Part of a small language model's weights.
Architecture: RMSNorm before each block, rotary positions, untied embeddings.
MLP neurons of a small language model. Each row is named by its layer, matrix (gate and up: input weights) and neuron, and shows model dimensions 224-415. Each number is 500 + 50 x the weight over its row's rms, rounded and kept within 0 to 999. Numbers have three digits each. A neuron's up and down rows have the sign that makes its largest values positive.
After each neuron's rows, "fires in" lists the words (lower case) most often at its 100 highest values on Wikipedia text that the model never trained on; "fires on" lists the tokens most often at its 100 highest values on Wikipedia text that the model never trained on.

L6.gate1225:474536452391442487501450430416538476540619386597473403498482567422499530504564510510511411528559566585553448542482458427474500451519511460508454594516584502538428527366454493469596457436425512529460507527508530464539531526549389415511523595485502422563444563462464444518450489485532491502419488479578434519456574539465514455545572535564477583538499479474432612506610574480459483456473585507560542467465412549454405607487476550561446399536480600462428416510571549542505567453434515518429546548520426403429440481448429499485474506578428545552503499522552503541512532456499467581
L6.up1225:455508538540550484570499557508507556452504518505596543576404483442497474530526501517497382541532413444543464507470498521513453495406499477453499456513543521541466462507585647539423555451405495494559506474430465484486511462568472438418513559489504478413546470523460377491558454522536518528445444459434514491422547395476432518494515393520490471458539463502463505477489514442575472553518524463512459545544523519507468523463501558605569545450602489512447541456519487524461469479491531583465475474481588500587500557499457498414551484470487495532619497471543517461516414570554440483
fires in: "of", "is", "were", "was", "from", "as"
fires on: " of", " is", " were", " was", " from", " as"

L3.gate216:446427456457540471520473558428450530582469492526480573407521527389497425499512541489630582478450404393508532554444447460506527461554424474531457527400584484416577473509526460611504520495523506524415431528416450482378522495396545476495358509557471613455476440517447487594534499495528488517518466505558478507590424579473510436445483548408499492459493572552541466453511488466461441523479497506505456547530406460532533534500497429537558616402477557482542579483473414526504563473497512474431455486532463527495594590490550534547480472521506518493477468441572562545495560549536510459
L3.up216:497461545423551599500550495479578409472448477449543461633481522581568488516523505481572551500394505457510544562523416427538376461462462517534497464505509546491379399589426568490568512507455543517492463455468482484479508511477445550482499533481515590489508506523420486480555525441436558502466495474438467495489470471603447515483419522583511479521476451454555490411430447391484492433466544517507468413491415492509575528479585519448490488505519530494478431563519552549528450553426458558505474546574474396457410582534524508478468443550485481552555471386440456504444562503482533538
fires in: "it", "series"
fires on: " it", " series", " It"

L3.gate1424:478534444459498448511469470521602477451549536528522502421557579516502518473449444515510484605562432519537443539582504489499445522513544465556507490497538423559511467584469467461450522433540499574528475496442472488490500353529448476513543511542436406521558498438473558518543468471373472468502499451632491462591522564426523589516472521558449552561495483439559649459466488561480529416550496476488525513451501540535572394644483579661526473550520493431480475490478536577502465442540491475492523450563520480477503491441430551452484506523439426401504484548608488468468481473484453532
L3.up1424:489502563571434509484403529477497617417430488490496494416564451562565553511497497529545464544535515616488488495540534429453496454510509404488467518551532543523595535488496526487512493417541541509516514412483489563418488447385418539506513447541494438385464548541501462549508531543450589522509479537541545522528483578479552537452488502464446505480598503497543548406515584470525537430467516531559504479464487518505487498586455566494519477499450489487540520571536346428434478507502513494465452516522483483518486468491528395524430487548516457507556494544447455618536577434459520494
fires in: "is", "letter", "death", "yellow", "born"
fires on: " is", " letter", " death", " Yellow", "born"

L5.gate1705:467489478425558401606458463476523575517517544452476549480533429539470394529477507462514416499454565489563568366532409528449450479459479516502439499533498449589488464477449505544598413465573428503502511602535400552412409471431474539454534525432469463601497478577526431470502491475496473517477460454504597585448480604508487572507452443589453525499424554568575569475450497585433478529552482520490513449474532469455586506576478475629528526529478569496505488521450438548491484561513520535520569469508491506553476460545501583456503476497471534635480445517503457615534465508504423560
L5.up1705:512520458532523466482509473445448501406465451586461393551550483560473464503570466504596560520385511516530463430435488510497442511553547452607483464471464462510477516510490456432474474497476400596549472513533400496528454428591507464436521404456556433504614558512436455424464494567531525521530470483549513507472458555531530542552472451545530486457485575459565476411453570554467369534444505468625533533498513434540489451478479519502596482527534496507489446519486470559481570485458488498527431520541601498425475509608521538544497532476541486458469409539483477481477521545548523535
fires in: "which", "has", "that", "who", "have"
fires on: " which", " has", " that", " who", " have"

L6.gate1126:572446459447521391489551450517510442577556490483538485442469534481517356523537419515465439494551555515584435460570456486480444458568567531440494655531480485482533555469596477518541457534454514507476563597432441474539451574491564416487507462488566508436446548416453502567487512538517477541460448506447497526476595621509562506517453486423455576538511429557520419416478524518476536436548549538504643538511490602422536374537587615486485533458473619517419450429532584491514546372535543451448552522523495462504447598465483488578414525487492558558481572517568438460516430509453491494
L6.up1126:441571547467473449444550483457482478454486421494589496489525479519612463544570469460454473426501558486516568588462490525534493463442450553524498522491571542564514487441539468427480446504520477506578482612455547566527468390469513455556491437460400423496403501532552465569561455545488371465586489487483408502611545437477505467437478508482474543524501412572479561472472593578515504484492473606534562569541484481448434416502571426556539498477517496460475416494514459494487348511497553493424478498446402488432449482503521405506490466381520424494466469599407542431544538526449447522
fires in: "of"
fires on: " of"

L6.gate385:494563447426584571556552547466485561499500470488578493488430488472540440488485485490448387461462495427481531503553601427495540448467478506473582469506392418561535466570508433523503505459444459517480582445515507416532510571469527429450486574465504547517498415468525481459459539484451480442573519487565468523501488527561487548545545555412593474497479544529502490489527512408479495547517467507498496485514503456510509437561523477591483632509473430419447563413462455571472480495461509461461461462555398545493417405516496418584464471506476527463434409472517550520438413525520499517
L6.up385:509478533502519503429508489396547473404478541512488482551450492441577491552545546500484395478560481568482565504443499411473473540424524496553569482562447486520511424603523532488552449481448344465509483461454445426343442523515553586451522572494455431465549461517564424454587494495511554538492483499486539512563593572512463527484478564486569466474481501462526521488531538526391440458493474390524523465493550501553605465486554522541513596595397439585591524508453519420458444427589555469456485454530453473550499522505480405554552447566490470444518517392504564546509549485519518586
fires in: "that", "such", "they", "who", "two", "i"
fires on: " that", " such", " who", " they", " two", " I"

L3.gate1517:483492440556432540553472489524422420575462477542526481482387591457555473498522492403523496460452575357568462494491547471486475491416450505568595428435498532453458518494564441490506567544512519536458468453505490461577593562522611512480498554459544563546553399408409522461559538499360495510446495570477524430471477455502497577501484517466490495487582505607531417472489377540500538495499546523529643516357433504539498454441430474519548517396519453553502514438553482533486435406508488545379515459457461438445527499389441464544484457467425534530496522607521497407508497548599577559
L3.up1517:479558571510509465470540562498498447532566423506504518453551504478459534546568471510549447554510501435520472532519426527498491432525585500430580465462501425460544554517477434458399561531551468460433489586400511466493463422507480474459486490510523504473529527519561463435544493564525416466585491426396610494460434491508543454416441490520484383542523386555587481506434425424569498495548529471474508584484539495563457519544539556484447487437516535463459490428467495487537545437563525527535404468561490457450550437450462496486524530530553406425506518571544483520564479504461497506
fires in: "such", "so", "very"
fires on: " such", " so", " very", "Disc"

L6.gate1674:450503416426504520521471499512553471532586557485548573412472464463513532634483571512579527407512463536453418614405465493471562498521504480490503455535441435555541516581464533467474463503514535492480547477507477481493440575570429438496512443557532465545516487471475461518514505401528459487549490520554514546564465531518484507446541507449483459497552490507509528499491524429483459566497544550521543446496580502470466512496543512487493455404515571471477532474648499554451452530474475434526506569548493466516467499485476487443544486513537492501498545514570546525578484531559526495
L6.up1674:500487596558513575528464445491496485502430541534477572493420472581470446521521535481530499613530489622522457517510585548571501543558415467541433487573532457539535509507570526526574498405576545496460544516520513409517553545431561430542505446468439440557442559501450494540525501460423510479448513487541495487528510589523466507558487468521529544540503540490480492490493354554441582550525491386502517449483611513532534451428501469412498472518502503501559454538570480480533544588444557563511531595436368569526613492594493434458482494439526594413447545479492541455569506539513490552
fires in: "to", "and"
fires on: " to", " and"

L5.gate1057:469352411556502496485500502422618382481486493520465475494468441485494497594552474535503483405401475510544512626466534528492479492543553490482550485433490420518590423521515443439554559497491449465483582492505482454574545563575576464476515486523510446526561475394510478543542488471469552534464457552507472420436508521435496565493497393560518506453540471503513570516511565485598472444550437483459478543528583525440456547529522546437472398460508552502538472472456444540439518433553426455484527496509571533540524560418550415594473482542485539493466523414422420494385416500451527474
L5.up1057:484568517612482445551533520498545517567538504469432563516525512553549571589484608552548488567494503494497570511496551568496433574591429507524521564475486526418545433570474516489452442407461482581434436490508557557503494479380470484567482429467568473506541487547554564526453569635477477490495442517530458462449426469532559497496528487498461439492501564544408491556573496485440429532512542523510414497423618510541465530547491450478498547507557507511428516467495488536451473552606430464570507493505530489554448507487533503576474542523472566526469526544561438472522613442543604450
fires in: "with", "at", "joined"
fires on: " with", " at", " joined"

L6.gate1345:525557514553530475545510411620466509527465473503479559478523580438474515516473522453522430544448511467576381483519539561511525596565470481504548485447554530491414476492505518534378501421478493499495438419470543469364486458590498435574453457478583498486482414578482536549416457586500478529432427545476509535554472539478589556508371536514470472511489533582518453461472475397503454544502421457536466549588524553430514557443498512490573465511575488470423577528551501472462498615505513536571582494547469503488485537444486471533489594548467487451495529483420481524595504561511536503
L6.up1345:442513441475525479406380449553385452501490456527542466426537526589506514404422458445574414490484475401539591444517464528555526558552517531451525494474451435421364536461556548508534542522474422441517555429404485493516527476482529440550462463441462544544505500437552480592451463528486484522570487549476537460436503492480580530505471466454497485492532481528436507473624543467545483551421498458561483448600480452465381502486523425517569528463535450502531453563468491568549449525653468502482493472459474567450573527515562500510550527551564487495529561554447520587486476556394593438
fires in: "of", "in", "on", "for"
fires on: " of", " in", " on", " for", "ing"

L3.gate1711:510595521475446439413400534579493496534456519460569578456531512452528487570529532575545576482565406476451481473442551514444481518512434431409564494538546546583510537461511465475562493451443550482478556473511445405542429552395565469477458508472498499445494539533495574529442503487428595500465542519450528497590479438546595507520452459548471458547458493467535457447509551409493479486570470532430509578505420501491489530479401493578503503448551467449468458401500543480536403436498437455438374493445485494485432485497371585441484396472482431529540463419493501443488491469455547532
L3.up1711:480485397449510517536492588426535442508476535553501500514421548573492481458521475470495483569456482388499598508420490487533423454473458571470410475498487445529499440463497561519521517448505520522501633517516496481541538454528412536535502503528570496594538485583520503482581471490608524546517474564526527498490482424457519560542514470477476534544429455466490566572570382522458554468552499391562521500516504634538519498461582465438569448481408438527438537534552429486550379434466574515537510533532491497542450523556537550393622540485498490483533532469497562591457482449560455503
fires in: "born", "january", "february", "summer"
fires on: "born", " January", " born", " February", " summer", " May"

L5.gate43:498505527467497368545575437452508460591496460451542589469456401424485464562489493445461518582546469467534488530475509481524462429505527517534483518489478518477449504441447498484519460595513494534550605515501429481484535464494575551445537571496515539501468624434497512496470505482460569564509599556528517484613451526495469494390486490454491575534559531557502496517482485454479519559472448473480566517452482589478491471442593618527482479467435610472534475561437461565482546514453522480513557539537451449496425518470547459449533415390493492532534457469559337478542532448387529517
L5.up43:477478569553466484520491449494549477553530476525435490439509479472478539500577447499488451574474519538472405532537445540624529562451542529596536538511446523438494486447580547527427510465540457471496507438487554450496487504460352374422467496454423481454465405527570483541546588539539475485505466527560517561409500549520448459391450545553525538517385546523485430539538527615428458446490440435465610442468545384540495487452571488493588532589553459489410420498562586554399534519427490438504575470549531511441490448508518545526411473449517470536498376546553408490483522504456435475
fires in: "to", "in", "up", "out", "of", "into"
fires on: " to", " up", " in", "201", " out"

L3.gate1286:492506579555430521391458530455547489555553537540466564478493533481487521458493591537525480513514409478509422486455498459554478458498483577532524468556419497414567616397406449410509380458512471583530452438479447640542513443453440532519535465497469478634483505426524491476508480494508459524481566508501404414462528514493446574549494486524483548409490523525441543491543477416457506547521512500472495380409559529485491463437522574501426493531458502441468476460514503491469444624469564448562468456460500502458547504439603558487505551554408502431536473546533522509486477442555579407
L3.up1286:400516486435581593578491460453483554458338471476469525470519538550563478485509457510513534546511563443402457499488619517550446495449510535455466479485569548485468405499466514499567489445552500385592396428516493482486590527537470446531520469599460495534479488540511471522440566561568494469514494482507465410464577453476476539450501523493512439485550517470495481516442549510456461475536460558466564490502532441470405561425589467551529463442450489612424431538499553481487447522469430469484506551534530523476420577593470520519497575476468461469529469564453498552548553511537524570
fires in: "0"
fires on: "0"

L3.gate684:556572610511429579577534437502522491514465476522439523525438461559411568549469541466471558516447471531541492639511461455399573541488439509563466519551474430512546519530504512543527434512452499459533482442538601497508484484531497441561443509481564519486539554569495570438497589574461486487403457520433480539455534423401476600511449461574483467510526513502562461600471398464505482451522429533543553469515476556490543518421540404564439487567464462596459503493472433476550513456486527420478479482578630525440550500513496568505389502543518501471556576534518485410560459523457462472
L3.up684:472453519563474553515417496508486523433529531482498469489493454551464434492475525600511475586490469554493503520525489529403522513461514451530474524537611502602528531486450416514455471459543475549499450460463460530390463535540537533518565556427504539545538514545467521572518532503557492551458542463473609483510512426490503452489590497582457457563468574492459475571470448479594452492520533521457502491536591496501533482508472451566525662531475517592467598435414482465425537548471535502520544436544527482547528460513590518552489489431437403479501438435480462476488460532455505554
fires in: "division", "ministry", "faculty", "lieutenant", "army", "s"
fires on: " Division", " Ministry", " Faculty", " Lieutenant", " Army", " Department"

L6.gate1769:496480367514499506446505519539486528520496515518472501575436548480529570539504583515549439507553406521537549606471590486399543570505365630566627543564590457472530505478498454458545507490475466512489394571440482421502582456554492497387532470521560499456496454490507438528555449570461500480565554535418509519493453465500435422502524380497512458515440414455599475560542660496487517541554477426569464493542517550504496543581447527593581587507535513490547491400470575511452521542439515495459555472488492469506542518439458471443452563531459561498477536507438524469420497523515481493
L6.up1769:423476424509549434441469594565460527517628501538460426607468468512399498487541513445476454467459410492503514449431550482488586499527620475468581548492473516503448469473524483479507519490532467456433459500395558426496486468484561488425443481534607438544512487536483534448586525503527543566616433470427526493459408481623491499553560504552563468506458397515579486540452553469529481509522430557494422474491509536573530436517491488492518449450475510546601441452584416533451478478512503585495557532545461458500562575551455489420469485570473489494429524510499527446455626550421513594
fires in: "to", "over", "of", "when"
fires on: " to", " over", " of", " when"

L3.gate643:522438531422451497453578494505579510502550520426492573529522476410503637547551398482477492502476495607484470531522493475507448460502491498527535453408525498578510448566507557518545375517460446515529597498458526407459426488493571428472547443540496510529529446530435455516588460512474504471513510473535526506504504527552583459497542503407531542476503490542450487501526585450525427577473560511444424536520495536525620484371487471469465496477495481429547442541403511428509498462526495443470539492471457502513510566521380548552472471476502530521461580501479554501547543515505497452
L3.up643:504563551454511546581503485423446523488528432493542523466517465519412390489419585479448521429460562418474461479437387445514420506511492579442491478466462414498547533396440513510415480458543573531476489464485481569381578571481480482522454534513492517472587478452468379569415588485478525502591575480484545539524462502509528581526528448452526565481498462456539492531484428519499554389596480459541581517498455500400518516491523538526453476530571562545502535495480471460511435482539452540560450459441522453517462509605503504501521579470489478458509453469363431424477431465424457457
fires in: "april", "july", "january", "age", "november", "season"
fires on: " April", " July", " January", " age", " November", " season"

L3.gate171:470566537493558480434499481533507467614461532450503494413436596447557523469507427482595524423443589489646546491513469489568514518434558547434435486512474545452604522493510515429514450442535466536494511598455464561547473602541554567403484548518510575526489509443550520590537482480513624489406492457463494455581512539565550489530467548551496540487510449525536472516391503463518556517484473371570518532367472440535466438515521531505481489527481467546530585509510592485600473484511489519522457388548469515594483517452471579524415481472545528505459485433557520485457473550517539489
L3.up171:555583441567508520517446498486500517529485431530475466473498590515524493364541575640563536594506505620461472533424428485484459513506458525599584548550487502541538480520469510489531500492498460513511506515493485485478415558430577480504435471559502493504507508518537472461479498439449525525416474533397527446386517453567524500478541510483427540476433541539579418545585544542612528459520477512483490453586514534478457482482456496615523501552516384471433478510544439530563580416501448425600520474493463429420541434573521499548469507490615512480447514469565390569498554466501542465
fires in: "december", "january", "november", "march", "august"
fires on: " December", " January", " November", " August"

L6.gate1766:506559520461582497531495443539572560444596524471550506520475515536480638526537526501432517445503509531485526455505510514473467502596445525495479392495537503516541425496578555540545559491487469539538513552573432497498455491463585384448475381445557472401436540466403508481506550432571527485516494533619457476440494467574469453515515470433440437568499479465555441487508543439497443568492405534521563571481493585452536566546579554536486502527410494478519478463531548484476496363539533427610476491489482455511552414450486583547436594514510485545474473493452545527562565484519565544
L6.up1766:481504475399389490600401493525622471564550521501553539521512439461451488555566532558580550521493539504461549477500521500501522547523523463486546529424446571545565526511480525492496459398551466468460444443467497580585551478545476498515484445576449388556515397511485476395476465480508421548503498495476501421491443459477481483494494451511527455432451499527534560396460534444572440550556515442571555512587458497500558526513416542609520403471580530458483429412498513566381518453448522527490417536569437462467543509490489431444381515509532567519426511530417513389484549521452359582
fires in: "for", "in", "won", "to", "left", "win"
fires on: " for", " won", " in", " to", " left", " win"

L6.gate693:581494480538568518620469428489550435459585399482447559634465585522438532508491464492499538509466559501523403465523513435548483505484565474554511585460523424477566507430548480471537416517546456478483450494562562431513456580501504448514512495600500445531444546535543527470499477522388490581470502536452496505558582499518612618569439359429480490549468560592506420534404448468599541505484456474462513501440454439487499523466460464514499377522394500532491437463427548477509457416480535460433457461531543467543427554494514514477450631508513484546524516531451528433505509476501504505
L6.up693:454512504544528478501506571541468436446495528418486556411406398497546423467505545413572524559545472475547478536437590465487425507511497569511498507477471534561433493536483532478433548516495485457500551592445503548569553458474505480535525591517551462495590576427507525458578532563519478551479485515565391427489449569410531463562498525453487487520573547481542486405568499598443463480515529474575570514474484476484464534562534550475572503468519494560492342483584569509442586492550513544480535475495507506525523555514511490494567447434491461460460434503580536495549563557469607512
fires in: "to", "by", "into", "from", "for", "left"
fires on: " to", " by", " into", " from", " for", " left"

L5.gate1047:589495471466517439519552575514565598520400506439516470484418548421506559496475477491567524493554503563540468578425493539488445481514525528417580475572533465434485554473445457469439397465579537527584597497478511448480585449495528527534473502599577489443474558395511487588573524570577515503563493453522550541484553449560525428473538549533483610536481451501627475484523527481489509541480569492477563507407517450491574489521509597523489516450527476455538542505543450510582533555464480521414504523503479485529512463516403528483472505520530535544509527445497482508480513495476410429
L5.up1047:497529477511533428532557516466506438502480501463593443529432507569485447617495478512487514383438484487538566479497495482567369448513564542385546575517529397432516457488459528493500525515537428571497523435533500450453431514475502569415457476486553441479543527401572458448519621505592497585597518450487530387505570499509474548513459476471459501447437386518512518493435522480489463506484556471497567487562560567508579552622573528571500497519549482417527473533515519453543552547577459491531495489598493450508468527582532523460504549468572500497532514446559500533546462513432518538
fires in: "april", "january", "but", "may", "december", "february"
fires on: " April", " January", "202", " but", " May", " December"

L6.gate421:516478439489512556430409538484536530578541546533475382510558456544374484459540459442506411443512496509639465583506501484540472487496455542559411522554371471495506436504447453408484488491408459377508446571514462525402517480461366484463540475511547513562431517535458499587592554512551492556503587583540502538500455458528547575533508423461505466441483510457487481425556559489479427499563552402509497452469496511563523471504437546523549477527462519502535571511591351503529453466501573505556413499512525465456507454426508512515526490553521495569499531613520495393506535485449525481
L6.up421:392487531517540504592516580527488535578523371509615574416538594493438419571529597520516526565469535404438499452547481513478536521495535516476507534490474459520568431424512490483538538464538570631544475542498420495561577477509507548476339448521479518502559494566517585444458487467488555522448513535523559494489457514566553539501465511505529480526463619549476494431481527520571476424455564510506463502532445561542481522534451457467459530460568468456495425506451502424437509445512458560448526520494439446550528543535489456382513513452567434448468506503423461474473558485492551458
fires in: "in", "with", "for", "on"
fires on: " in", " with", " for", " on"

L6.gate1475:427511390419465509530532432470529546503523410528417503527512563501466511574508479585504406480480489475443433528409500501472488532528539495489507456503524452460541429515585563465547554479431547464485477442547442484613545472425500557537564484495503499448441415452485453459523482478424526622457530495470462507411491512568524510576516392395543504451608499576527520504471664548515529461416456596437505533508465445497444524428505496490546491490544439461456426338436483513488516441539461517498467457543543459550450478422510393530505575433550535593525496509461451514582508538506410471
L6.up1475:536442437506620493606435413562432489547489435504515513548455500427506453491567493408458491451500507533450417565493586543452543350464411554484439523481460446459526512521415475485421472498482445474457417450476510433451516456586495415536540543459498547471507499512489618583523586473443549472537463471459452555521480577582520423447464500479448466474489550517518472463505509373461522456535522514554588560404525453507474587434469473469405425572510454546579404440538451552429505574531495463435541549513536364535450364468531478470486525528441452551477475556538533453492518570522432460
fires in: "to", "into", "over"
fires on: " to", " into", "ed", " over"

L5.gate0:414492514550464574500482510614479594533552529483440588506448448495445504431490434487596438521509445462537547467451508465488538488460518577511488504466511496516617559364509437427476536456471506493489468477406444378488523397554523480500479461514546459523538462492542547485520576507415476504529532562455487512446517520518469572437516501536490554533498396525603519476481534479456370482579472476506512597551615507371599397506503392542482536404475498550527492494433505543520445388509563511472553531563448521496540535485478556523460533436532541435434478442426536577602455506550475497
L5.up0:441498498516495496501469481590406528462551548459462548533499413451379458469415446493527433505439520438506536415506513495485545461428650438514506430421483479540548531467553566418399502521509562459489492546588422434519475389534443519461547479484528543544513418467553577522505509516548548528510469577449520519491486554519444491508477462529513489494467481515534486444456443483541440475499420410443507547535558488440494474503447439491489496362576455553415496408499585538433520448460561524450568527501462560477486580564480466538509525460571541456384507395399577550537470534602575475
fires in: "what", "have", "which", "state", "be"
fires on: " have", " what", " which", " State", "What", " dis"

L6.gate1513:488571547476441440478465491501689474530602451432472538422470533527499416520476542480459469459490538410542509439415482470523564487512368510601528552471551513508492525595467399516441551488572420536476506504410526405484478493519428530504472530459522503556533487545422525536527405427479399507452617436437551406509489386506603483465517445475486417449508446535498488589536517475524523439486450384482539537463540511547417593541400493491515467508487432526539514524484482499521475455455591420521556528477450568544440456457572413529573545409490480450502525466511540502512519609523596493
L6.up1513:463533516472439468536400521509569537491396464519582487447522443498605516526520455499523526633485569465517495469475501505486515558492463441598496433468481589597467589552547468464604511435477466524545497542523584446529608509533474436610432494580517529527550491485510600469545450447602396540475523513475494552457587515497566517515464497540415437563533450548533592530529433621542462553490480493525520432581393502538499506497492507509533453508540511572451374448492490493528481661570575545548505402477445478489402483510563448426496493458586543438538496553422644453599547472419569527
fires in: "on", "of", "c", "an", "n"
fires on: " on", "c", " of", " On", "an"

L5.gate748:476526495561560456558557503497485545535519578361529441493493441492501408564541513487540541471450500473526412545521475498534457398483538531520495440612385539512558511544484560526458464560565506552508564534462575482474446480502411446571481589514442550467510598454503595506430570551413524473484566537518432547444498460519461439546493573453528549536392577525497494466536465508510506574474501480452496426505487455529466443522530513510512517480525451562464561479468504492530477458431536459433508418521464581516555550525553518537413486569475494563564511515492424604470467554433567465
L5.up748:482514453468685556408469622528551493417482486533505484513490488465500600515503432456525529517468537442473589466452433525502554496450537406580532431595529493549456569419496525512549512490461495543421551507504451525468492519545510592498441504495494526505530457533569537578492503500545548468524450499545477535442496531489456510494462510507539542508458474551513499555480554559512574453476461460566430514508553441393503581476599519578593434559527458550507598538562438553516521464513461502524467504558512450504466534490470467491511497488516490536515523470462470436450505523537438499
fires in: "women", "they", "her", "gp9s", "it", "people"
fires on: "s", " women", " they", " her", " it", " Women"

L6.gate386:585485426529476503467580483513572546482485509456471535480458566428479562447476511521526531464460518411514514490508414585485476523532482564472513539460495585461418496539391482479515556460503574577546527616569527521531478564570510497574414492483516547476500444508433547474484518501479511551472411545570555531476515458508537534506455460384494596595552618537432604609471527507533561522530446518625460497492567560519506483464612585482536398498536482437618415556588445511500453457564515418561479583517474588448504503472517354476475512540529497511531598502524488538508532550509503476
L6.up386:509503428466426495490434461440548528530554569557464432462560578623592501544527553545466492530438487476440579527449524547569460510540503480571448514425586547605482586466465466422523480499509634524568535540432537477504513477452536494445446517498513462463475397596506506495502483467535572521473451563556528380553541549494481478536518546445458473459586612455439484578430521551509436523462541551603469509484459511486466586471515514482506632624486499499409600500620542442517531409494525541554481501430477586459435499553522566584529445493483476468538510548489563568474495525484616493
fires in: "with"
fires on: " with"

L6.gate1763:513493421369577516512509420654531555510497503537422482542486540551510553447522485549462424474480539400591556518380507495499557542522438511609485533450478600534483439479523487489544512519508456471526523482478505595495552499529493549528593527513577536557534523462515549507479601444575534474502446547488498491546523449412597525576502462493400484501517460472541521465474484494461573459499479539506569472606541610399523397555543476589422480514458408537568413483482584453454506475490437427497621439431529513578515507489554501487437546499461467559595416657510459497530363524477559532
L6.up1763:437563504523545554460449437513554425458468503408480457559484442517502513574483538452433539434481519491504548498491462472559534489525538480523594476496479582394526403437491532446441458596511564576450474547421515567439525498452425346499463472436533410507497563562502444599430469469480443578611498477546406504519475444463478563386546469532539496498461375546514495480455371514466502621524531500530578500478496476513523497447555573522505441446515518545541539392535517451505546587419525401488417460501530520501541533534526667508535415492574523452422449519490522504461474482530541454
fires in: "for", "to", "of", "high", "3"
fires on: " for", " to", " of", "3", "ent", " High"

L3.gate133:508439474478470489471538478537378541458519442505563484552455575457468417477429597560460506576495444508603491421592500484491496537563413570546480451470496567508489563569479559418502402494439602414495533528462519506511500560550445422483451493534535409578472608536495428457553594556456509467502519459533512536483475455556442512497428408494504598485615420543486468633563552427442433534532555515477498491443573542521386449406580609451569503552614487566481514488553481453513532444466451443566482487457467484532530505563435547494463510474435392473597552410536486555510527466489501539
L3.up133:507515519515488492506548510529437489503558494477502551574571526545432508540485542539468510557510526520430495519506486438527510455481461578522490475462475557551487503494474438474467473522479384516437458586534487427483554560513564517580507432464448491559517506543506438555476477460459563438467527552464476477541484472515405471460498488569440515560408543506383401491489440517412507489535506571539388572441452447522443475452487534510529393588597522539520525503528496606473543414471553474519466551426567452555559555428592580515534471437542541551491451500401502541509529476547460462
fires in: "school", "program", "code", "design"
fires on: " School", " program", " code", " design"

L6.gate986:471499474527510522543477441477485574595493497612529450590559450456503535558567544481514513563497541504577537494556427527488421483459437509460511451561419434486491500384474505470556555526484499508476491501414526458497571404541501503471534542559464477430512528464438457463544511595591401569499518479501581533456456497455460504443473504551424489569562425585557486432472511480476459565425507482502416516548435462516562520456469556554439392464437460530628554536431502457474544538533440556520517459493411480543539498517510564413500445549426494482452541453427544574606540506516477593
L6.up986:464474545464579533535465464443613521511505461549523504499463403505501538522539465487532575384485508503513471477479484464458566540434560509498481549518493424527510445458584543562536425462455463466599490437415384479589444484529487499481469532529455477457526555504516511581558508538564497542485465567450567565498503560450493501632454592512453486504566514504571442516571570503585439462545460507525550544541462511526496480413486508599493484501506405543500408456488433541542361578524441534371435469514507467518522459505533518483459489483520465481497525484534542500515531461531486460
fires in: "which", "only", "than", "who", "one", "t"
fires on: " which", " than", " only", " who", " one", " just"